config.toml
n_head = 5
n_kv_head = 5
bias = "all"
init_std_o = 0.0
weight_decay = 0.16
lr_head = 0.00506
decay_fraction = 1.0
train_tokens = 899800000
MLP neurons of a small language model. Each row is named by its layer, matrix (up: input weights) and neuron, and shows model dimensions 112-207. Each number is 128 + 32 x the weight over its row's rms, rounded and kept within 0 to 255. Numbers have three digits each.
After each neuron's rows, "fires on" lists the tokens most often at its 100 highest values on Wikipedia text that the model never trained on.

L10.up452:148168122134152136140154123153184167180116164097144130142145111126141154128130143135143121123126183047138118099137130175104196129136104069085106137085086171171139114105179096149139120112137144170077076128136120108133127136126129078122169172161095146186138093141185159176147120098101107070
fires on: "it", "e", " number", "de", "t", "les"

L13.up1040:094115110094147100139107142184104155103173142111175152083083095118162079110125146095145181148101124151141139124137108138180078130119119123074148103152090150135136147102109143109095136104066102116115082056065153144126180136110097109079159138131126094169157126173086086086176118107139119159
fires on: " of", "o", "a", "el", "as", "e"

L10.up319:192138105162117187088160186113119086097139154146187129136130149114119107145082109072132074174127072195129130122114118121114062090131147159066120096095132117120107103113119077127193088116181174095134128132071152079160123173116130112166088108170150145148138113133095128089117095130126111127
fires on: ",", "ig", "and", "==", "ang"

L10.up1115:111140147126180182133049145130120147107123207133089183104100104085085111072215206078128093094118167121140151135110125132089107103149151122163150155105140124110069112169180150115160112167121106137094122160119070172206099133134154121141093138101096128147128112116144101128179136143136109051
fires on: " Mo", "u", "o", "n", "R", "ur"

L19.up107:118134118146137109132092111030123138210104109108108170143177120134157148117106151159140150141138085131126125145179143145135171098154093084108145066112151142097110125150176145123124070164185145157092174098172106066143198123092157102090089130120092125177151169141142124132111105058118152095
fires on: " who", " that", " with", " so", " |"

L10.up464:135145143155143049132098171131166104153169179164166176111115112127163133132160122141146126173112149052134075139134168124071128140095111135056137082077111157114115121091129148146158131107198122127111115090152157112141124134139118079103139091116058114121131111101188124169168080073135131107
fires on: ".", "ed", "l", "e", "^{2}", "x"

L13.up689:126137154087141112136159138188177103108183140190145098113100122070185100166134157145106091076108125107120093040124127176122137142095120095058139130111134112156115131151160074085105110103097109130118085137101088130184079133088133115122178177082139140160115089151155172119149138088146083102
fires on: " w", "n", "ot", " W", "mm", "s"

L18.up1195:163171112100091114097082111113087148180145138094082102151134086143122196144090131137102111163118123140123070054168158081114135131190117128129112077165097129184116141089150084145126133133124178138126152095186206105155105151102156170081180098091102153146139051182144155075155159095202122152
fires on: " ", "b", "hi", " |"

L18.up1032:119124043105117131131113190121133070201128140193152161119125086070132152201149191133116081109121078111098142066159151130160172134092097128143133108129098147123064123159077136110123135145108107120089159114111148100130101150057138116174086211158123137170168111203116122201103123132131126111
fires on: "est", "st", "g", "c", "ur", "im"

L19.up432:136136055166101095098136129111139086151079180185144140098112119112135101100168130121173143152125109201120122098199124094194157113110045115163131199135181099090106091090107120092116068110129098130121150077106154126121200166124078123150116158148114138143219130182149151120056129135174110144
fires on: "il", "ir", "er", "e", "l", "ell"

L21.up1204:131162129111150129167084121141125126184097185130140134110107132137167143146169154098116115132136176163126121160147155117124167105170134152181182124104054144134150126155101161156157193105112171166188136131111182089160166118118178161117136099143145114153128063157118166079073054136124128051
fires on: " and", " –", ",", " de", " a", "-"

L18.up26:150127131122101114078171149145142112174113157113145213156117119062159069104156126113125079110046117178095125096134150122161089063093091132145168131100144111148127088083151133063148115080105079122131131143147117147142158161111098146146115146077103112097173138107205123111079132102130103132
fires on: "d", "i", "e", "u", "il", "ul"

L18.up287:173139107124163093170060082146150110170148197138099143151151106153175088135142208170174109112180112115137145149170155172145198125158130096099083122051120163150139134129096135072114155121163142192162153120178173118127077124111159127158143105118050124108113096211084156118114129121157172106
fires on: " ", " b", " a", ",", " st"

L21.up822:112160106058141085136186136140123091136093145150137159078079060111190084096127170113158084136131168135123127146180160079091083115137091091107107083078070115159109131122080062133123115113151140178118091155131132087110038135027175125117159127139174145088131155150138105168099130120132100123
fires on: "n", "on", "t", "d", "ed", "p"

L13.up415:155153101177140097101120178109120167130123153131109120129069065145164028095093116150163129177147066204134139066093093126115106171096185100098109135139114138162111126100126107091145146115101165113143091124182126114077082086130167142099046130135104164116152072112105107137190110142181115093
fires on: "h", "w", "mi", "á", "ba", "es"

L10.up591:177115120144119185110141112100139127110121163147127147154119172106106118115116109156129153146077139165128109109105152158068155126161114111123163147091094152150070099139153126085170150091098207172107134129118061138168136129091171072139162155168153114126126127136098148120130223109100147151
fires on: "t", "d", "ence", "en", "ten", "n"

L11.up533:091135085145104081099118151064125094164168128185109116154056119140095163122143138190102148121109149140167127140138133176117052141158107149129139061115138100141151120079121163163126087094178126167125099105141172133112112167155104067129161073100072129147140117125156060110112104071187181138
fires on: " million", "C", "ed", "l", "th", "um"

L13.up343:117099124108116114132174064151143151100169138144071167128101167065145092113080133161118153186150067110099100130106150127086135125108120184100100150132066170125161140000111136116130093043089113107155058149130125150153190128136167125092117145127123126152177106111123091093171133171149163103
fires on: " two", "o", "e", "n", " three", "ee"

L10.up929:100202095114117124120163176145159127101095088162083157064166104140122164146156116110165140095205096077103114085110098140182166164071124127088135137130052113128124117074198128099143146137099119116116094091110117104111129127163127169154215113105107188120116157147122133126099111154150113000
fires on: "iv", " Go", "c", " 2010", "air", " work"

L13.up48:179102107117133071174109100067146125115147149145122171066141117152166129048102062082130143123119085143162201131076111123191139150089151081132182142138158111190109118151165098055166191155146117144148102104163166151093126111140159139116128132152107140227149157152124147108164111095094152128
fires on: "ur", " of", "ine", "ure"

L10.up701:121110129116152128127156138145147139113158125102068139099219120093100127152115177103189117055135150159088109159107152134100187151159113132145120158099112197186126105134182093128126109123106129229141068096143119087192056148155141128164121146148121137142125101157149147165223167121106158089
fires on: "er", "n", " of", "per", "ni", "re"

L18.up1209:109129108098105103144173102152146143159148216100166125155091151101169114076207124073162113104050138157081139106138183122088131070094147142144182106136083211122093099120083119115181148098131158145176159162146153098158142114165178099125136094149151192152103081171147104077158142135121058102
fires on: " that", ",", " and"

L18.up476:081108118091099108128079156162174111207119123140092127131104090134175175195138127123121096130139174095081125124146152141063122117056131166080181073101105091138146140080198128192114069149190096116070146147092078190141176115093112148140113181078126125158124084162165088162109119122141180110
fires on: "th", "-", "st", " the", "day"

L13.up188:149188137084127127099093140139100229123150185133112131092059133092164095131124115099057054152097120110147132098045168104116134143138116144108099183137112210163168137085177124141125132099107179121135075141135150185120175136116203131161127109143131165137129073122119103082127167121127134135
fires on: "n", "k", "ck", "e", "ter", "me"

L11.up476:112164151147133132100091140144134104159120127117054169159152074081114182077137183134153163135131064112112135116132223164122180118137116097147129097117070153125135141137160146088123133111073161091089159140108077125165173084129182111080161113161182220112122148143226121140115131071063141124
fires on: "han", "io", "t", "ro", "tt", "ra"

L10.up1127:098136049097129145132120121121180125163155180163140230154144115097188063122170090098149143111089117129097129137113164149106111118123130112133184116128132109165116124123137108126196137106167178170110082097099083120142123152101186135129065189161118143102156057163122158132162184088108123114
fires on: " An", "re", "en", "n", "an", "ct"

L18.up944:172089117127153090130092168097126105154186114067157110111049049149136098091149127151109143134135217119085129110102091130175123118113141116119144101138104173122127126127178097113143126042184119108146098084063099043140113131075139106158129162101119107158168109191141126116108140126087112136
fires on: "o", "um", "ing", "ro", "s"

L10.up488:089098161155096148161185175125110102157162100171125133127134151087138126140145170105098120174176068150138095139127135187108154103168154088128133144071145122135132138153163059128130159088101101113077113104107134091122109108131139091145084137118128173118105124177128137093118199123170138141
fires on: "ir", "s", "r", "o", "ant", "em"

L21.up801:184156082147134110121131166080128151135103132137138120082101153187109129147106149131141134068134103144080100090096126073047171159194107156102101141127166102131126115114103102120131129080134160161118035160103110128135117136102057153179114104181132079161147170088153143151111140124155148176
fires on: " it", "y", " a", "ow", " It", ","

L10.up1201:190106137053150096082113107121090139148140094081142124170139154147163159107095198133180123181157132111094124169115174176121145100184139088125096078123136136106121131141137091146114098141189184152102069139191185119177133117096108143140117098103164110165135092156188144065099227098091133101
fires on: "l", "li", " ", "ing", "b", "ling"

L13.up776:068083154123099158121151176113174143108127127161105159128131123124183159170177134106107112129054107123050107132118115139112168102132149071118102091083048135120086128108086123113126150111094179217140125124073088125147161151104157085126155167166135158195112150139129169106102118100147149053
fires on: "D", "C", "B", "M", "S", "R"

L13.up1208:092168152136128098124112121135097065082171091164167102111110069080151083117138164147117135113138162140103152141106174144123092174135112101076142100076083124157115115057128092113111088084148103075156131103159118068165121165108137128156160169101133084105149074103196100151113146110089070136
fires on: " is", "n", "d", "m", "s", "al"

L21.up266:144163124199142166108122123130146085163156158064131115133132038111107139108093139173099161100128171138075095126146203125221193161077120137170105084160083166110097129134207068115115105128119090131151079113121045138158171145127166124104121084153096145134126145138124109118112101135117132100
fires on: " San", "ro", " Co", "one", "ra", "o"

L11.up95:053145097086055132162118124109136142159163167172155120150153097132180163152142107130121105109155110152098115132133132134144130115066127104105147101113169110171105134135155084128184118137188123094120125119072065097139157091139168136098125128105114112119129183142133089146097126088146135111
fires on: "th", "-", "s", "om", "ance"

L11.up153:132111092092124065182138137117130113160157114173148155139083096083113137149115136114136138106177104114112164093089141080145097170098028119141064058112111116126120118115193149186144107095119141155119105166207176104127087119087140051144124110175131110188121134121189114156126131127127143157
fires on: "er", "ain", "on", "re", "n", "as"

L18.up910:087127108169155145146103098143090118153141214096080143085075109176177141088134112145136133114116115111133105110191126136104086079106121120128129112138062153157135123093139093122159159073157150102148172156085138102136172138151159187174115089146129152125204089147163131115115121136184113016
fires on: ",", "-", " b", " |", " st", " "

L11.up757:121134075130124094113160138107132138127119153177105131099121136133099098173183136162107171136109137110158123131157106139089133148160042122132191101144120082164090105097145134142126078125121170177135167093080112133127152111128100067129082099142061170128188068090141101136114129079136178117
fires on: "th", "er", "iv", "um", " H", "il"

L10.up584:133108098094139135154156165161177133095146072113129137142072125130096144121092072097110130203118065143111132093089106122137120111138082137127142108161093138147116122108081109045152138050114119130108050054126112101177140115179072170111137143122091099152180120205113133133183148114118104157
fires on: "o", "e", "A", "ī"

L21.up1068:164151154119161092088097119074176110093077148145109114079081121071190108145149139139145095136072184052111141071159121183177160163185108103110116138106165155124144122117213053148094144163104130150106099121130095121095151149141109074166127125090122108169186049105125069164153111100126105109
fires on: "ing", " All", "all", " all", "les", "it"

L11.up766:152171175152157119098169091130107174104164126120108153086115127158128070051184204163185158133171123163133155103185167122126132131139073086075139128122204156169136093108163058120113144150125116224113081129172115125180136157153157116163109087183052085090127104159182133163134131094065125104
fires on: "er", " of", "t", "s", "in", "l"

L19.up5:108116144034177129126067129122171147102195194151049087113120044084142137165185154125101168075134171125133107110154181089142127106109136072156139156100106224126125098109125135166156124199109063089165101125119139112190073140143160129088091115187104130202102136137147146178115112105134153007
fires on: "n", " can", " also", "ly", " m", "R"

L18.up369:124150144177200084122116157046104110088146194119156133109121125110125061098123142107087121101078139166074157154118110087127148090152152136133159096097100170189128100128105132119186113119104167143135184134104168144172165107123187119181111121148124086173103097139139159097089122052160088128
fires on: " and", ",", " or", " of"

L21.up815:137164107166105169113114132043120151046103099154103108112118156102134152151180207096094116123098087113138155120160137186135115049139134143073123106112151141121126108126115098097151080156095162172092133113097159148104123143153168052091140148178106216177124110138123174063145137135117157113
fires on: "H", "L", " Ch", "W", "D", "B"

L21.up1237:084106146134131158121129128132137145133077125159090139087093094072146154139111142116132153115081131121114108102156174133145141068120145090058112073102174096140135123142114105128141072137144108176130187192088095145084132175123121043100130236160083127133154081217124151160138127131140133126
fires on: " G", "L", "D", " when", " g"

L18.up60:127138113106138082126103139109120121141182183184153138087094047057182078079127126110123151108175042130161135125108125098179126112143135135121139125136130169187183116106178101096105122118109046165097157122129153079129094067099153132127129099094100125167131115142155155100113115113149188090
fires on: " of", "ur", "al", "ug", " ", " |"

L11.up211:095091153087147103175164136134102138117166165161054204086099114086189162153200121090149081118167031100156114160176143208159161129176094120136158144101080164119133119153120130113128168133094149131143138075110151106185121068137106107131132135100113153163125057141101060102088120102127125116
fires on: "o", "ar", "r", "el", "ho", "ol"